Weights of a small transformer language model: 12 heads of 64 (3 for keys and values).
MLP neurons of a small language model. Each row is named by its layer, matrix (up: input weights) and neuron, and shows model dimensions 416-607. Each number is 128 + 24 x the weight over its row's rms, rounded and kept within 0 to 255. Numbers have three digits each.
After each neuron's rows, "fires in" lists the words (lower case) most often at its 100 highest values on Wikipedia text that the model never trained on.

L2.up362:123116141099150091063143151146106161157109144133113126107125115135123151095151137134152129127171111128113110117078142142167104139143089132095131146102155122079122114146099136126161118144106115116116100103121099148147158123123161161089142110101118110103147102127089160114114119145135133179087141151125143132117124122166077188090148093123116123095117111124158103125145178146123152110109151161170131114137107156116135106157116104124118164129103116154145136113159127128147143121114156191117108090119163099121154135102117098125113140136158157125144167102149131117124164146076111134
fires in: "it", "itself", "view", "line"

L2.up2578:130133155132117107143142105144154164137111107136124139105111137136158156134119077162141170127132124155113157154134102126132118131129124130107169132145142121154157123107094076158142089113112124139136094111109123144115187108168120135195125124168140074139134101172132100096158141120152107157142158148164133129116118094159126132153161134088131140080165151087124120116086123136133150130141112116121131115180134128113108106123130119112108096123156078073105121114150101144124122129136138141157104129137127118162115150094118118149150062138152110135149146138173131119095157103095135126
fires in: "as", "him", "them", "it", "a"

L2.up2676:132131138119127142120102143151126167132128130113136099142110119148148072176152161119160164119149097127118104113081145105101172140089141169146153108094111116081139121158132145143121110188155159189130138135142176098148102139143140118103117123097116158105116154117118119142123107145149132098110120126167111141140105101108139106152131121169081110157123106160178087115112120157135092135145105148142121125111114147143141153133093155126150132135111122143144111121078128107106091124135098125102106145095116101123113124102136099136145108114117142086130106149120138108125122088155196102
fires in: "by", "also", "included", "of", "include"

L2.up913:109145131122119138097119109136137136120123114143111100111148144133126133158109134130087124104165110127111126146152155135126106137110133147112096123120148140128145178131154092152119141132140146122140117099130141120083153108170145100154106121131124121139112132105103087107132107136103146168177120190121077113161147080135107146113138090155097105114110152143134080111121167099124150139135135121114146134158146103162135106104123127138118120128121167130095117133094150097165206082151118115126097107164089097133162139159119141071104083113128151147138092130139156155087136134150128179
fires in: "his", "debut", "work", "worked", "was", "career"

L2.up1500:129111133125095127134106119102147125144132120167111136136105111122140167103126115098140105165146103123149094110146107159121119134096136116132123106124149128108146137087112120135114149147143154171148116115182115158122112101113142124120160169150113132168121126120131160126145127061096071103165110122102143118119104118152133125139113124088197171123144116148147107160152084141155145168178160077118127102163127167114116115127145154074150138133099142110159172149108107103155127138112130119110134145143139122118134088176127128113096145151166118135093145156143128111159115110115169158
fires in: "is", "date", "season", "bulb", "year"

L2.up1170:109092121128120122100125146131148111131150115145122114132123094144083090103128072132142122119127138147130094130108135123126136141154114097113151120115125094129161123039118136131115098126124103148136178111147121150118103123121117180130133160123098111115151104143114129104110156134130112129118121124140151092130124099142115113107115111162093126147147167109160120169092117115124098114112165088092116150121150152158100122109156142154119101128096144121110126129142122090117122138081083128140132130168125101113134120151095168138121149112137104131145153109066158174156140152097144101
fires in: "time", "is", "years", "known"

L2.up2954:155125144087066127132128165146108143136120087155117139114147135094107139131114153137179108155132139117103107127109118138124125112140136139145129120085152101159141129134102105166125154132143138126134104125161135156104140142092103148091117106102124160108124126138134215101107091161115078179163138118153179147142122134112092139145120109157110058130125089100154135140118113118099114169198149068153158116134133161127098105110159147113156161149113137170119101164159141163131115153159099121175115120133109121117141146122101084142108098154113110133119117154095101145102166122112136131
fires in: "was", "is", "held", "be", "had"

L2.up2646:166135108121097129150115121127099157117126079113112117098108133153115111108121128146140181123106059145128147114132167147153116160158139174143118180142126151131163123099103108085152143096146118152129161105142189093126110172106185097119150151170155110122139123143092102133136172164146082105107118123149094100123102163133132082087136114149141109139126143136136147076126124094140137145169120133130109128100107151100142100132083117115120125110155142107112137191130113109157122098171169077139118107124131129125157193123134178143165140171127092070137139082112123167105153134130131112
fires in: "some", "another", "one", "two", "other", "most"

L2.up358:137148127141096137118114151110122174082096116107105123165124120134134171137116129113065148163168145159139140144126115132156113141099143119107131123103114097138154108098089154133111116118155119138156125129147147150159130119149112114136145138085124120088130114112112164145130126105116148124153079139134077166157085131117122116128153127162108162148101092188156110149167105159090087202140101146126106112139152146130121130112085166096127116103180152151111158103140086151099127141103129175086109153120131124146138087109150151110139127108158135125166127108162157155114155150161117131
fires in: "also", "similar", "included", "followed", "by", "such"

L2.up3028:127130102122131158174138129148141194097166117124129124161119123109155143097133090064122147147122106140107123133109113132137135136114118130116095093166102140140143135107136078063136163079108128133110113136105121146099165152161152099137161108140102096152125139179173123099106119146101083137159112121143166169146085113135086119191135104131114133094122155091129086126125113150155150142128105035119084110171133155151121135128105155133128093144157112155145143139132172124129105088127067136152117166138133106112112132110140149137118114130108152142138147142130136126124154125118122102
fires in: "was", "is"

L2.up627:118084138197142136108124124092155086159128120118110119158141105116120086121087139061123131133098163159136126134157121145143103106200161174148129148156170121107159143135149125131146154108143123137161130095129172155151112157160157130128152131162147136147098171135128146124106152107127132129140126111163070134099123111102123159136152111158123083153150095141167119109132088143108149089072123134143135088134128106082098080135109107098157180128123212062163157119128077118169131114136162123145082109119158131105146113110132130129159166147130106101097167133141068105120170148095151111
fires in: "other", "two", "most", "some", "different", "all"

L2.up99:149107150135124125147100123127146083091093099145097182135152128126145130118100102167143157141107163127103127124080116083143104142118142152113141119105142100099094107105094143131150144115124118086149128128127149153134118084136103162124135146129158160116158129129149098114152115138112132159153081118142090126117108140140148135125164156138133148106106136129125108151103125138117146135128111140107188131163126125119117148125111082154134090140067164127074126151149089111122140132129106130125130141164115146113162131127107135106155139149167134150159127130102095108116126115133158118
fires in: "to", "would", "will", "helped", "help"

L2.up1161:108130114164147154148101131150152088108102151126134142123107131128118109133135128120077098119133145119073152072158145105135084101098125130139113142120101110129122120153132166129137102104127091170093141124139105118136100102141133127134136165099170181136106102155164090100134127149094093114121129111088147107125137153135131164156157120162123088127099080158098108115134162125105141113138140172109094136159099112143160141104125147131161075118125107089140125085139135126126134122141146151151134132146106114147101130118142182107136144117117143149084128102081093176097158102147133121
fires in: "to", "would", "also", "later", "then"